Weights of a small transformer language model: MLP 384 GeGLU, no biases in attention or MLP.
MLP neurons of a small language model. Each row is named by its layer, matrix (down: output weights) and neuron, and shows model dimensions 0-95. Each number is 128 + 24 x the weight over its row's rms, rounded and kept within 0 to 255. Numbers have three digits each. A neuron's up and down rows have the sign that makes its largest values positive.
A block is one neuron, or neurons of one layer that tend to fire together. After each block is what it responds to, as a language model described it from the Wikipedia text at the highest values.

L6.down22:142140124126133155134103164134121139146133166122162112177156146147152100129127073148156133091140127150101089146122145107158121117144188159143124080123119126142134112095091108057148104107162121118100131134104136155122081126120149158125150131097124120081111128128097140119186087145099137116
L6.down41:125149158139106093109135085130159118161128136117128143134142176115131135102180110134156131095163125123096116165124082151112123096151105120128161119165109132111111142131125122127150118091125139124119157107100109122130104153131117132130114109116108156091090152117155212120119168120127120123
L6.down57:117120109147126139101176138130118153071151123149128098131118085122138126114106125133147134132124112064144134098102138148099126145148121128115122137166124130142166113143155112149164128137163123131131151155113108147132125133114125147148103123140163114127187115129124123136123124124191173117
L6.down85:097125090125146100111167150152166120134085131134117130113163100170089135103145091150119127161122175118167120141152092114113101080164104070129152136145123132130084121108136169114151116125137170132136133117139123105093155118091140094172087150143157117117103155170144116136093067128156121131
L6.down105:129110137128139131131165124131150140133134132137127136124133140120118119102112108139081149142165151114108158147138144128107137098119131147139166105115154101125147170179177145163098112134133137138124129131126130147153096155144162120120110150081148155112141125123166138139131118131111114159
L6.down123:120085162151106150118152159159151150109091118148148121142154112104151103134154131133151129121100114132126096128137145162143120100157183113145164160133086132096124103136102059133148135114124131121129215122143138145114103137122138111157117133097160132135137146138124111131117148129113118117
L6.down174:111129131202138136142127126122124134098124144125115183135107159161130125149097138148099137112164127121151141099090151078100127141148140155109113171175138131167118110136127119102130089104135165113133108140144140110110094124127163117122126151159144130093119109147132146162156110105144138145
L6.down182:133143132127124137065160100106118118122108168170094141095143132124149080137130068134146154136144135170161147094136137138084102126093152158107122134201122119154111145119137119137120126075162091118162140137131141124136146118126124172168121128144131144141156090131077117142147129150130115096
L6.down229:125142105124152109100170117106108105072139162128093117093151081174174113128116150100119111168098130137105098142092119139118135138118125135132137111147114130130120127156159136110131116101153152110131087145119145133120197085084098118137138148130151107154175161135136112116125145176126172128
L6.down245:113123138116139103154129114145159177135144147139118092161131143132122132185134184112097142098121094120120147113154119106122118128167119136120120126125143153160123131136178155101106144149108148148131166134103111132110134106140084097127138099158127101087178156163110152155142153159153105133
L6.down268:102135141143144187144107109120123112130112123167116170114114151126110129153107169152088057104126139101122117112114124108073113121128142144132105134105148107125078106125143081135122115113143132137123129097097113119091175187134096151161125104138150163126122119126151100079174157109145108095
L6.down270:135128114121138126189155148126152130175164125104173116160094099139148148105128110096127098160094156157167136107126136178161117120137129137168172110092107165130144149111133132108123096146105138107148115115121127110163140145133085158125123133135128157126143152106105141110142132116113152109
L6.down287:092117142147131149143115108155148143167140131091127116154166113104138146157144135115159132123159108112107122097113148145143124113148112192106116106170107111159120123132154126138142133114107122109172166129104104101146124139122161117092130122107114086101197124157136176128179071138137174134
L6.down319:106166098105124139138137065125139148152091150136135160154136151142156192118153156117149122154126120063078131096113146117145098119115134137093097127164160096140121107122111126161152136149143124113149146135155151087113103100156144150098116118094144127110113152101156173134097154078080141101
L6.down325:131134132139150103114087158137166157107167115183149137138104131159147153144122148090133159182126124134127139093124136109109144121104134127069115113077130135127132159108127108106120147148136117143133148148063135096154123132097086140105078132103096147120147104157105098115151120129083137097
L6.down359:075112137152156102142114118138141113142115103152112138120111180144138138095106184119144135110150097102119144106081110132113125108138142151162123125134175136115077115129174130145091093141128089120135135158148129136073126138150115122113158121125113106126165155116142137173118156184110141112
Description: Month-name endings

L5.down145:140164137123161084152088114113152105099141121100114162087126093131096168153141120099102113121149146137156163148111110067113126166150093196139114143134144144155160153127120132182131120134142137104143123131150140149130126114121135077083101103141108108146100107117157084158172106116129095096
L5.down203:116172088086137117121132131108180106116132128110114169147145171131178181103126132108148090097133162164108121144151126105100151102127175140140129141140098120134124116090111139106097165122129107151097117088125140166144113145126118117099119104129084115130143131167179130123141146119146115103
L5.down241:127119127112103118100168115100100166175150085170149121168125141129165113116113093120152093152137120131154182150106137109106132111114108132111110129152132101133148169126155153154133148139131154148088167147119103140166103123116147123129129130139152166137142185173136138125104083149152166111
L5.down318:100148168121129133101117146131145157137095097083142129151091095119138131107143135152114131140107133163133124100142123124144105072141077151139131138180121145099155148119092167167129082109120117124125124113154118141144153133117108084128123094177098109162136127127114121136144140182152136140
Description: Word-initial letter c

L5.down122:176168129140165113161115101147129082107136150109125085115126116145138110130087141138132116138097139143161157116093150111109130129086101141166132129124103135155161105049151143129133111166099117119134082148074150162125138127113158100142155146123107134152112162170112137082110125103158134142
L5.down148:154140184121134130108088123119145142142169122115091143145173130166119123112123116135116080110097132120139076166117181103135136166125161123103097137118105106155123130152102088152156121092143145099134103168144156162110113160119136107114134146130130164149125138109125135143150146121135155153
L5.down155:135105119086108102092133099145156157135161120089187133112141128152113111128160153119149144156087113080115157103099150124135133108118137125129129102090103145074081119112137107112116128113132159139118090130140159169142133130138143143120150156124120148133127155125120086092112106159125157111
L5.down367:130134088107108101146134127155074093142193167149129138121090147148145139182148167099176106127095150128153102144115122134150181118090125161121115180094106121112127130129131146128134139127125140126107084095114135126108096111114112109101142112121119054103101144148133103088101136144096096140
Description: Capital R word-start

L6.down48:122135153141133106142112093168111135164156174139131172089110135109140137148147087108130128103082144150138124166135129078141110122152095132078121161143116116124129209088102120114058130121143147097095131140138145125141104153138119109117131129131122122120105139130144123113170138100098102163
L6.down115:128179146183133148136141133112139114108134170090092130132135094174118099136108149162144109151085144133105120119112126125186166128080116110102094144115124137115164130148086192105177147121134104128143113136123109119126148101110132142115147120073143140126106138130143182141149082138115109113
L6.down155:116180158117146141137103117126137083146115162090104107154120161127124150119134121131122096123121140154150150149149130098140125134128103126146125119111156132130145153103121116126130129124123127101143183098156121101133075123142124122149095142179119117135096107114176101171103172128139102115
L6.down168:111136123120127140111118113129123114083135144111132108173114144129177129156172122087128147136122082106162129080100126155108114147111124131129121115097126145132100146145171156127091111107125162164148153139137165098121143130125114092123077187111154120123138125166108146148139073150094129096
L6.down178:107131128096116143088077132112126092161162143112124127111129123107083089131106107113093153070123121141107119161121124126150129098117155153142137123127158149093148109091165148105098106125117122147087125126172104112098127103140140166125153139108151161146108097121154117127125140120102107096
L6.down191:142144123122131165115156163098141095143137142144159155133143141143123124152125106133139109117128132121143159129125171128134157103142112169122128098118136130134155120096126105088129142107133159130120183103107122122100103130121145105137105164136116148141145153088162158122136119153137165092
L6.down233:115094119147171132154096166125096134145128109099135167136113133148147105144157114130155136159109101111137174137105125156134141113133111142138160090148078116123125111147096108112145148161147096117137125149108101194142136202098122100138135153068185177129109125124128149120130159099173114122
L6.down240:135176134154124140165102140140122102118133141149123137109128112088134169144106107105130138126106146123190163134120147085086106085143124114131121133106113140120120127075113135146068129134140141122143157170128150111130117093176149087132145109141083142137108144114156129149164089149129115115
L6.down243:114153128128136104128097110125144164177115155107116108168124110157078142129152134117184176138070116148149115116093127139134134143136135103155135137141091146093115125105110121104120128152100136137085143134123149119156125129163168108162113128130114104115144113118147115142149086119155138114
L6.down262:108143147144125143148114095117103098147165122148121092108078119113075153138106096168139136150135147153114150168125123074119129157133126123106124112124099094138115159141128122134119155157129132111105170138111113144119102122175140095135145111156089125120146139141150138144131141162131137126
L6.down263:106110124145137123107128152092090088104132159121138080114130152125096121114110129175123115115115070112151147156141132129125171109124064104116162121153133124144161101138111118118101115141152111132120139132109122176148126186092111153083130096135104123155162125138155111120107182139105118114
L6.down292:145145125168123098121092140119143096149103139149091117140158127145155110119160134134130124114141121114093153141117141152114145131160133154132129121134118137151128137105151199128085105113064130087075074112134112126096095092127106121073152115110111144150144127121096178103111140131147077111
L6.down308:136172141103133133150144155101091128147159141118136160110123119091147119183092126137118097126128173105136135152156142119098156134113155130098124107128120096128153119121152130119157144133173073115131132106163100119125142152095089150141129135103098147133134155100139109066158112114157184099
L6.down311:139142145112097088142108147132111106146125130095055124115106091107122138112137111133108151136113133175124136153139120072143130126164129122106148128099144170159124171120150098105122101144153106107106077140177111129183129128134162129113177143146182136141135164143110115129127142146112127093
L6.down354:178106101108144137149088109162100148142177149140160136126130123087107155161130145173143135154137108071118136126095139106131119113108117120129142120112147155090128181075103144142137143151103133136145120153137158159112122089121146149149127148144075140131116101084100108146130142133139128162
L6.down366:143108147159154151100126142162160155101175154133141119162116114114102131119124143155145142163122146111133118114108144136143081083186099104110113150123164092130115120163151121158121120091092171142160121117185098141140135122116155145094119118081122165121151081123186149127104121098090153123
Description: Word-initial "c" piece

L6.down0:149122123135139167135109139105137115103158067147087150160133082130156119157127121164185111133105124090095091169087115155130137122113145150111119085113110110088209116123154160169093115090122115138125153124131128139114141098168130118115120158117096129128142144102167112121098122173159123177
L6.down23:143115139132120098141103136131104140124103136103156165153156143142131145148159148153146128135130130155134139129147141145157133082137132100117110091128158076131138116197119136087159150164124094121120108131096120111147142146148127127198113153093128112174112117130109130087116117119104119118
L6.down76:187125124114157133104110098149129154139123119138118131114151120096182136160134069144172117115130148121104138140104144102118123107134165129155139118107150142146137112084163133130147099096128122124126119171092172111127108107158144165130149126142115147127124129129173095186124157122130107088
L6.down87:178129164167131112101124154148134091125112074152161110187120134146133124144097130135143113130099150112121155067159151099129096159123111136128116124095114159126145082142137148117147140139118139169081118108137119083123167078117151116114120140127125180146136146173173143132132153148161165082
L6.down113:156116122116105117094154079128124120165147129106152154127106148095127138157189170138149094107089113130075139116095113109123140158151132135132068114107149076106169152166144140095162129115142097124110082128107141080132116127110140081142108158116103158107112148095121115145167151153109155105
L6.down121:104092138100151146141136101143140095139107096096095138110119149152139110137144089156156141144121150143094119137126147146090114157122124166079104125143103114085155141102144119142134141156131099116102120137118101131134127120160094142154166177147115098148085142127135117111113154121106154149
L6.down132:102128148150125137142099082100104111132165170155141129118178127141143111129116160142112116118100147139139069140115141105137121089091130136126141130121142109104138125105118091094113099088092123142105132144119132184138106137163162115139182142105127099130111154120129131157110092142119120106
L6.down139:154117137133112076110103114118132114141115158113104122136144164155099136144124110126116142155125125150151138142114139131140127104138129106097155088152170114141125106229118156118103180120132082115132097113105106098143145126152132124196125156077126134176126110145125131130148123129088121117
L6.down186:111136111154115162139160115152173080105127112151138103097096175100110186140102092126125150120154139106152118110098110143096165132161081136136138122130143154159120138111127117134102084149132101111097150125070150101108121158117109126153148107108130125122143133115126159143173142109141144094
L6.down252:130126115169098089135145136151149167139129116098146129134156107167156144129117117085149097142171139141106125164071187153123137134108102109142141091125107135097113193147143151145134108094124135104122103170145131133126101106145120137163099091101161080143110150091148144110131126157141107129
L6.down300:096146094148146094132155129155114143105148128160129168120174145126102153130116165108104183179122091091142089091108158157079142135140081103115166139142110163107134130104082140193123109115142146145134147178105168133151149150148122126113142132146166161104125166155135137128104128109099117092
L6.down302:146087141085121121110137141092128141166123128091119125137169132140117100130141130149165122125109150120133171102146131146127124108137157084122138134138127132091109094210129128147173157140151139146105114109126109136114107113164076154166155145094115096164098092131127109105119115145083071121
L6.down307:136107085124138098131157160149123103106178090126125165120123117126110153167126124105136122085121127076133117124085117118118139139127140103115117135115127132183120111120140108121148182139112118108140134141132108132178158114140116098114125130118156129176130134075154161151120122104123139130
L6.down336:127079138130127088120090096109131148120139176132128108152108146152138149137132143123126163141127128197123164119113154153140123105147114101118134104133099153126139129245105118140098125185111110146127114114107114117139156107153134153141104115084169111177098134107114132111110127124123110117
L6.down342:176159144119134092130137123147144128086115114094194135132128137148123125117141077123166131127139139135133152141140159115096159136114138103139138157095174117113129114105125089133149143152114141146097136132143145154119168178106159119161145117097143152147115106137158111142130144103149141157
L6.down368:123067089113146148094163108166156104124112144149144135122116118125101141098113107113168123115123138141140148116149127197128094128104127102167100127139143120147139158148147120086132124126110140134133144132112113127144120106173156106130113064141124161148105146121138099079130153130164124149
Description: Table cell separators

L5.down70:122119122157127131142118099146118133164099122099073093112130122121094190117161073136118153173113114103098121128121148164148127140131127074087130104102148153089168110099154134078144115109128112097095094111120161117121143083121115093140116119151119112164105156117146131147119075114112144164
L5.down74:148166144173112098141167104109133146114084107160108126124132070114107117098106086109143146149119136125105146080141138161121129141126104155165139127163117112139118112150105126166130122134128148125164120111103134125125158086138109132177084165121111107174157128114127146102132105106108119093
L5.down86:113099096090132149094143152150134136154111172117093139140109157120128160113117117142106138146081097125123142136130111148133120119109106135135106131122138144147160122147128113102116145112135109134148132139114132165167119133144149120092099101150170084116107153109152132112103136161157183117
L5.down147:115114126127146185110100098170105117132134132139124119106117132079119113158112131135117089145089138163156114091123152080089109168120154130083140160176130151111177148100110112096162096139122146101111122157090105148155079146129149116134110138112122119138084125106142083115147134157137142151
Description: Mid-word split fragments

L7.down165:150119121170153098085099115111085142144130173138139166145092143142132078124116118111127128116126105094132130104155159163124127123114138136118101104100129074151075124194127107128111135129157104106121099113126111125129068134165087158160146156059110119095124101129105148098161116122143129095
Description: Table cell separators after numbers

L6.down43:149126133104156129142127142152147138128067117130116162112104087125121112147175147132119115168092106138086102103129099152133112102116147132127098129085079159121123151091153156125135088110129152151125143153131162099134131175080106166155092112122134129136102170093092152097081144115089131135
L6.down52:089152137144101109132176114110183143138142131103106146126133140112132123080127116131107167139132114168131183123138180153123144157110120116156137129132137122146166099133137114121132150116118070121153114113123158135110114114186084125128114137163105121088094075122148129100117145196128120148
L6.down62:128138121101134130115132118128149090095069134149129121156140163135119158152133116124136152147123124143103169119110119125114091158159106121139135140082076156109116157108168157147119151180108165154100099151137143124127124120109108103087103130069135073128138121155124137107114140121140106052
L6.down69:108130132113132145103146116140157124147115134120140164133072104120123141103119123103110122069100168141091103131083131114092096186119136117137122128107122128158095119040164154136123086146112148114136142108112143177124138129116095155077087113135137137094127144135123145151110141155108158120
L6.down70:125139141099176132083144130129130176175165122114138165110180149127108134108076081110142166147144131116127105123131144119134138117114088103117113106168115096076100093144148135162188105139137122144181109173088129122135141108133131121098131123084152122115087053097123124122147163123090096105
L6.down109:112152151163135143134108164112135126128144146096094146119126145156171099122149109119160141176128112131130170117144130130108126115120183142169119136174150109120101149146123122090161117091134120170136165101162106121118118092192127105166116105108137104111104086152140115111132112158117096112
L6.down127:103153110147086116102123130134140130120119135144164121100127167106149120120147142096156148124145121131122142167115120111095081152115162146126110146166136117161115122154122105166144121077140123087135097080133081127109130146096133145144110124118104129081137070135167116134089121121125113194
L6.down146:153124149105151089116113131180117127146117104164110143136128133118131187167156145105151115114100109155080133150122132076100101148141142126129131117135116134117155169077135083102148131134149150098120165133150131113098104137135126115091129136118159100140125161129150138135082117113115135126
L6.down162:163145078124144146147137118141148136104118137142132094127146110155133135126070113185147117118146159151064089180138148101142098130100143123153122166133100133075156126113132134149142166158151112109108120111131130160086119087083127140103128127138123100176185105122146163117123155133155143163
L6.down187:120119097126091094160136109114120127138159180136101079181138093116152149123140091096139134136135111124129136126132116140120158146157128104129135113144113103112106133124114119108163126116092118133140125135141138145145146115147071083095084135114130107091125170132135142117166104108098091148
L6.down190:108159131107178133108124065150119154108132155188082172108112083150159156115138077113129099150114103168128129146108120126157079153148162125120147117099147106129153163121120118107106157153116123093125141125123172128113101121129125096138182140146123107064119125127136126147149132169092086122
L6.down192:122157113116128129107141118146157132152125169159122116137100171125105116136145109153147164085109114148104111138166106092097146168142119083130104073105161110122183137079127147146089110150157113133123174110168131118162152154150130124132147119107106121138126124166192123095106108096137107100
L6.down244:108172139126147109154107155098103112148178130095129119155084153110118152121137149138105144140093078144162136144078101114113133149126164149143147165148155110081170118113140128126087123114127103131151113170167117109125145150141149106173141153087140132166106103146119156096108156130142095145
L6.down248:103151129131071196106131164118087103137131137181140147192104165169129134127127107125188154106137116150130119122134112096118082130131128110162129134164116100127161113125139113156170110082154122139141126122119113173163110134099130129087123160138130148134123106118127089141116162131088130086
L6.down338:182097152139123142134114122127158149128116121122119141168149118169182128133146134083140136080146121097132128116121149105109165111125150155110043089116130113170125132113101151112152123161096157132139158140127167097127123119149077100116081102119102135110111139163118108164105107121119123121
L6.down353:099094130106157136095158146109124124122158087118143136145100145137119153104115142105121150156110113106093141168133122114171121095143132159127079136163139135120142101147120129130143106124116131118122141139183127096133126142125154129094127104119115119161108115132173120108113099138127121080
Description: Early word-fragment pieces

L7.down133:129086094142128189149118076157127141115161133143095095152083098111155085180114112163149093155141174120147111163121130134125126155111142079114128145105125133119143112116129104118143161136140122122154108145099153131139128133109134103153163152140096167111123169166110119146151129124139149140
Description: Word-initial R fragment

L7.down299:127142122111090151103140100143158121130109118114149152137105143151133133124112116135146130110135138125125091114117140099137134115151091120199094134112135115106096133109157133151153115096116148137148197107149143124106108143152117141156092134157087112120112132074143127138078103127151154137
Description: Table cell word endings

L7.down358:114172122140126095150139130132135116134104152107146089155119147115139125132168077112131164088129125143117162100133133162139161115156159098124110144146152096154141120088113137135127133110125081112107143111141144106134136135125131074113147113128156162146113119132161093117149181162131101107
Description: Word-opening fragment Ch

L6.down4:126130178131084101144117092112118103132133149136141189138155129123118142122112134137171139112096103127157140112177136151135124125126118118151151115142109108121128121088110113157116154147154146130152126153120160113092155127160156134096153143177135119120140151125166081131143113133126102135
L6.down21:091144186124164102138121098149103129135174171150117122122112142119121123149131089098140089097139090138138147103093165123179113119148154123105156124149161108086162151143118141142154151128093100062134130151118130130135125112121134108137099147103157121127137143124093160167172127152134123133
L6.down26:205122107084135108127107099119114112093094120123145085107132085108153129102147161140110082134117160119149170123128151139171183134106134127079107131147141117126139152173094119140119110149143098164122114137127088116135129111124161111124157144096115115190083119118144116121097131118146144124
L6.down31:115123182118050109118114118141097123126110153156139126116123115154120168143138160125134110122092089134137143138151138097165119104138118109107111128116148151070147105163160150173114120175120151136102137086148144142166133111111139139140147143119096136140195111147142150136124107096122170106
L6.down34:084108117143133117126154143115151143125110085117115165158130159142140118087082155132130099122104161102130113109117100176138112116138094097129151143110107154127134140146145106156122113132137135115124116107138139116160127138118089120136128199102154114113082103121129150085137184144123129144
L6.down59:123091126152129135142139105136139120095142110095101130129143123142155135174149146130117115175112167118146154142129126139131138104106174111146155139156152108096088150132106085131180121141155148094146150082159110149073147122095117140105101110124067097133134104109111115150141139139122118120
L6.down125:084161110132128178116090112145124131101107125149101119121132171101170137172095168137154138112150132168134101126107123091090118110094142121110100145153121157111121117134111116134106102086098162172111110121151162121117127109138126162160077114093120121147118165136169120124160194100127127124
L6.down126:117129077141076137101115153108113142140175146129107142113111146110174130128090099089123189090140135094169153181119132114107172111107114118098148102161140139125120169204155183160151113137123120111125129142097126105116080116143084102139112141129139131125134161131119130103129115117129099152
L6.down141:161122079150108144151151114139111102160164136168156141106161081133096125132142110105179131119129133076173110109128123147096133120140142130139128099094157129134137119114157144166087104121078141120142114133129137149124134121135152144108168123124129142178108095111141097142112138131134135173
L6.down175:088179118124148138119129106146131168166171115128112149094091152111107116146136089153118187118096169125131184149155114104107126141181148157169158117110131113087092137076145078124159107104100149086140078116148123122116123079133142154164164129146091124118100110106109105109134152120132117132
L6.down208:123138115153098133114137109152132170133140137163109132093106112123145146151122126140148141100152148111130120116118102119085143137144118089114121092076109094131149162155118190120110113114147115146149157180121147105139146139158110186164090134111093150137136155160098123141106121136142152152
L6.down238:112129121098137131164187082109177151104142122127137108136150083118147127114095111118140141146129120156144173096123149086062117159105127093113122122150115124143134138098137116144158141118106122115135130137117140104146134088124110097141111111162128115116133163144085189095145087151126140122
L6.down249:122139122132142106112113104147122137132116182143133125114134090152164129123165127097093158095191132150103133125160120148125174095148064180129093115092162137135136136118138132123098082128114115135108130138129095134167126136121146159129111131094121160105140119131113077148163112132119169166
L6.down322:110108126106107102091120152116168126090114155121102125149148166126113137190160125097137135109123152127112121111134126083122080164106109108148145143152078172111116097124101122144151128156152124098141157071119106127099151125163131140136096136103109097123129138109106161107144093119157144147
L6.down333:085167152103141106102135116131161164092133132106126120148166097153116161113123058090096139107128151143109128111120123133144095120076127138125182153131135120145107135146139129124148149127135130090154099140139127114108119142148108129158164138172109113112115147107161133125130111109132138128
L6.down351:104134107116121160117136145096087146137196102170078101076110112089152130102105127102139162112133136137134154121086097148141136140098138104100124100135108140112100149187141186127110131125124103136168105183146093119116161153121128111155116121173110104132072156122133144104105154131134141175
Description: Empty table cells

L5.down26:117141155157115114141119133115102141148112129104120147123155136089118102181112157151150139092115129142152117102121118136134120124110167138133143121146136157142142095185134116120141111127128061151132102123131127111157091190113115185217122122108133116129125111150127130132099150107137105133
L5.down92:091114136120110162137155156069130111130101148129131105104148151076169092123142091133128120123112136125143154096146097117096129144137136139165155178152167102087125133210125103129162114131113091153118076105146135094152097178124145096174138110108127111151119123146167137127113145098128129129
L5.down118:147112093154113120121154149097110166124114110126130121102166092137147129140121165120111133121152172114113150130124166132119151096131103133112153133169120117149101110178121089133140099136144095151136111126133141115151115183077141173149091117113153103154142102123140135155082153138134114150
L5.down130:154134132123112126140110128101063143144133147101127146124141161104120108159122133146132148078132134084149139118109131134124144104116158150122135135148152148142132114188113109120126145133140060130129104110124133115146095183086128181183123136105122137122157100124161107132108144136108112147
Description: Table cell separators

L7.down310:171127123081121131124164137082145125095069137098157143133096178139101111148193137128145113145139116135126154133126100170096088128097106133158128144096131122100153113186135089104095149134107169156095129139103117119103119133101105129143108118101116127186143099091140145133128170115097120104
Description: Date-introducing prepositions

L7.down174:147102124116110161065110141117136100164088118123150158108148112139127124116186119086127115136146149139151101116148079112102095097141112096126094148089124134153149134132134117106131124094124185100086110168144138102129126104121144127145102071157122117156103116153163126107117135119147137127
Description: Word-initial "c"/"st" piece

L6.down18:152122157136140137135145115142141115132153140114088151156157153165115123139148117125156154060145092112133078120069140144094112112117117041118145149100115135120099147160137107132127126126135130116150140148115117189150152136125129153089118136144158139129117117099109108165118104125166137084
L6.down84:098110188098104104139116168118171106147115116111129139142094153113148136152130090136154133122103177151138109135108089096115164090116135109111121130117113143156074131083160116110155145112112143166116098176144116157116188134126152120146145122140113131125104148167098152103113127127100126102
L6.down90:161146168159177100163163155118117109131112086106154119104115157157135112099125098138135105112131122129161110125128137163156163130156099158148146151106090108107133142121145134149139137089122113179113146112113133129113095115141159084137152128101158155109105149135179149102150109121155090160
L6.down96:122140107133140093119102109161144113113114123176125127125084134118119120158127091125148125082136118166098154124141145136140141133105133133146156128080170177120117117120149098116081110125098112156173146120125102127139137106126123151136113150129145199059127110142144122135152140149085165096
L6.down134:115094161123103145104106128115131151142131105155136094124112153137133130134127144173150113105105110067139173123092117213111083094143116123119122089093123155131157122154150117114176083119129132143112155120126110108072170133130103145130159118113103115122148146134150176161097146143103114110
L6.down147:122085131121111137055122128142130108116085138140159113154127117123136102111140094149112107085168122120088094115155141173133107146126136107111095122107138158109102143134154124137131141095155112159116103124146164145128137159100115150122148125156132111173137132103184145110085101111119146142
L6.down170:160117143113174099120158124129144138093161101124157096121128107152141144120132131168155144172126133091132164115150130141139135098082128131119116121152125102134117094114128150155175109169147113136172141166096150125190104157124121072144141145139113119123145178136136148127069069092129136138
L6.down180:134121205148150107155155134139108116130106117119077102144124124126133134123122128130149125103112135149116179131118137108121141165088140135119124124108120174131093134109188119088155121158114082148131119170141121143115165143192084133105114122109140125112111172148152164118112145128194128127
L6.down197:121143134102144139101160132177168110144131122131129139140128120113150171096141142142124109130135108123088144163141148129126097176125114131125119167085127134119135144003157108129125110110142167123122154142139127177094161113137120138025159129185105167100157135125139111156129102163129155127
L6.down235:104132138157152082150136094143106137146131105113125112121126135164094115112088101123121112097137111138114101105115151140145135092071117136108127130156145184137111100098086124149162095133069149122163133158131130125123135145115124113131127119137127137118134155100154086126103169094122158127
L6.down280:135128143137151148099092140130155116167093127115080122120140143217143120131135080121130112145142112111116155129135120139119117097121149146105135088115099125137133121144140109134107160139151117139128101164132168116117103132130116092103102147141123118108106168159139139187150037120144119149
L6.down284:152137187141134100098114169177132122144111164094139140171105160144160111132135122104124084127135106120141127136147103112114109099115148123113138104161139113122114126147125153087135151163127108102107115136117178122112044151156142094088104178073131125146107140127145145089133124112141116111
L6.down294:132139174171168106112131106178152083116106114124115138117146155149151124166142109080144101141100109123148096139161176160183112106137161097171134138127133122106098100126165110112123124173094124119161158117100130117128093152162117068158113152115162109155156154116137076119132117165121159106
L6.down297:114110143108091130144107125207135107138150138170090104133137140121156126156118139200138146129125152136096099105123158104106128123144079124131091115115094128175169108090131086119115108095134161155103105136114140169129150119116135141147126131149112156114148151140127133087112155123179185163
L6.down324:085122136147126154144091146160153104117146176140111132155106112143122147130130108137136128097109074160139155155157131133116078107130115128105095118124112161144145081105104138148130104191107108139159096134107145101159122196135107139144153152141159115123157117132149115108129106150120143121
L6.down341:151112166152119160187104144116101166155159113138112078127148149113129122084144158158169137110080128108142118157117139078105142121063147161110146146128131123144120124119128148107159118137112114158138116111107145135145141149152184103169126173108133102106140142110144131079109087122163120147
Description: Capital R word-start

L5.down82:129122111119153133169120150127145117115168093154128138127132119154111114120106089117158148136154131173126113130124134105127132130157132117092125129134127118135134116061154125126117126098142188097144153127163174146114139127127098101057151128191104132099091134129147133123154101121144146138
L5.down129:112103119131126136095134133153139093136146117099136142177089101110117075093117094116162137117128111147119137117074140156144128138160152097094118102100103107149139152102156152119117138071126120108103143086138083138148102122098120126150156129204159172148164121111162171109126097172108154113
L5.down151:136125142131132126155123102126158112149162128141125098126087114105147153115085148148103130116114092095134184172084088098149136160113125087123150099095120092123046130097135150111133134101137113112104163133102148130143144141133114122143150116152083114127092128140124137128121127118132186114
L5.down215:108109121126105128152132129143115149148153117149130143125095099179150126093097136100138130116133130140128109142126095121157111096146116120081175100103133100115100148168123142123151125159134131091124120142111097108107133110141119130132151152191139092139142087176111137106129114123108168143
Description: Empty table cells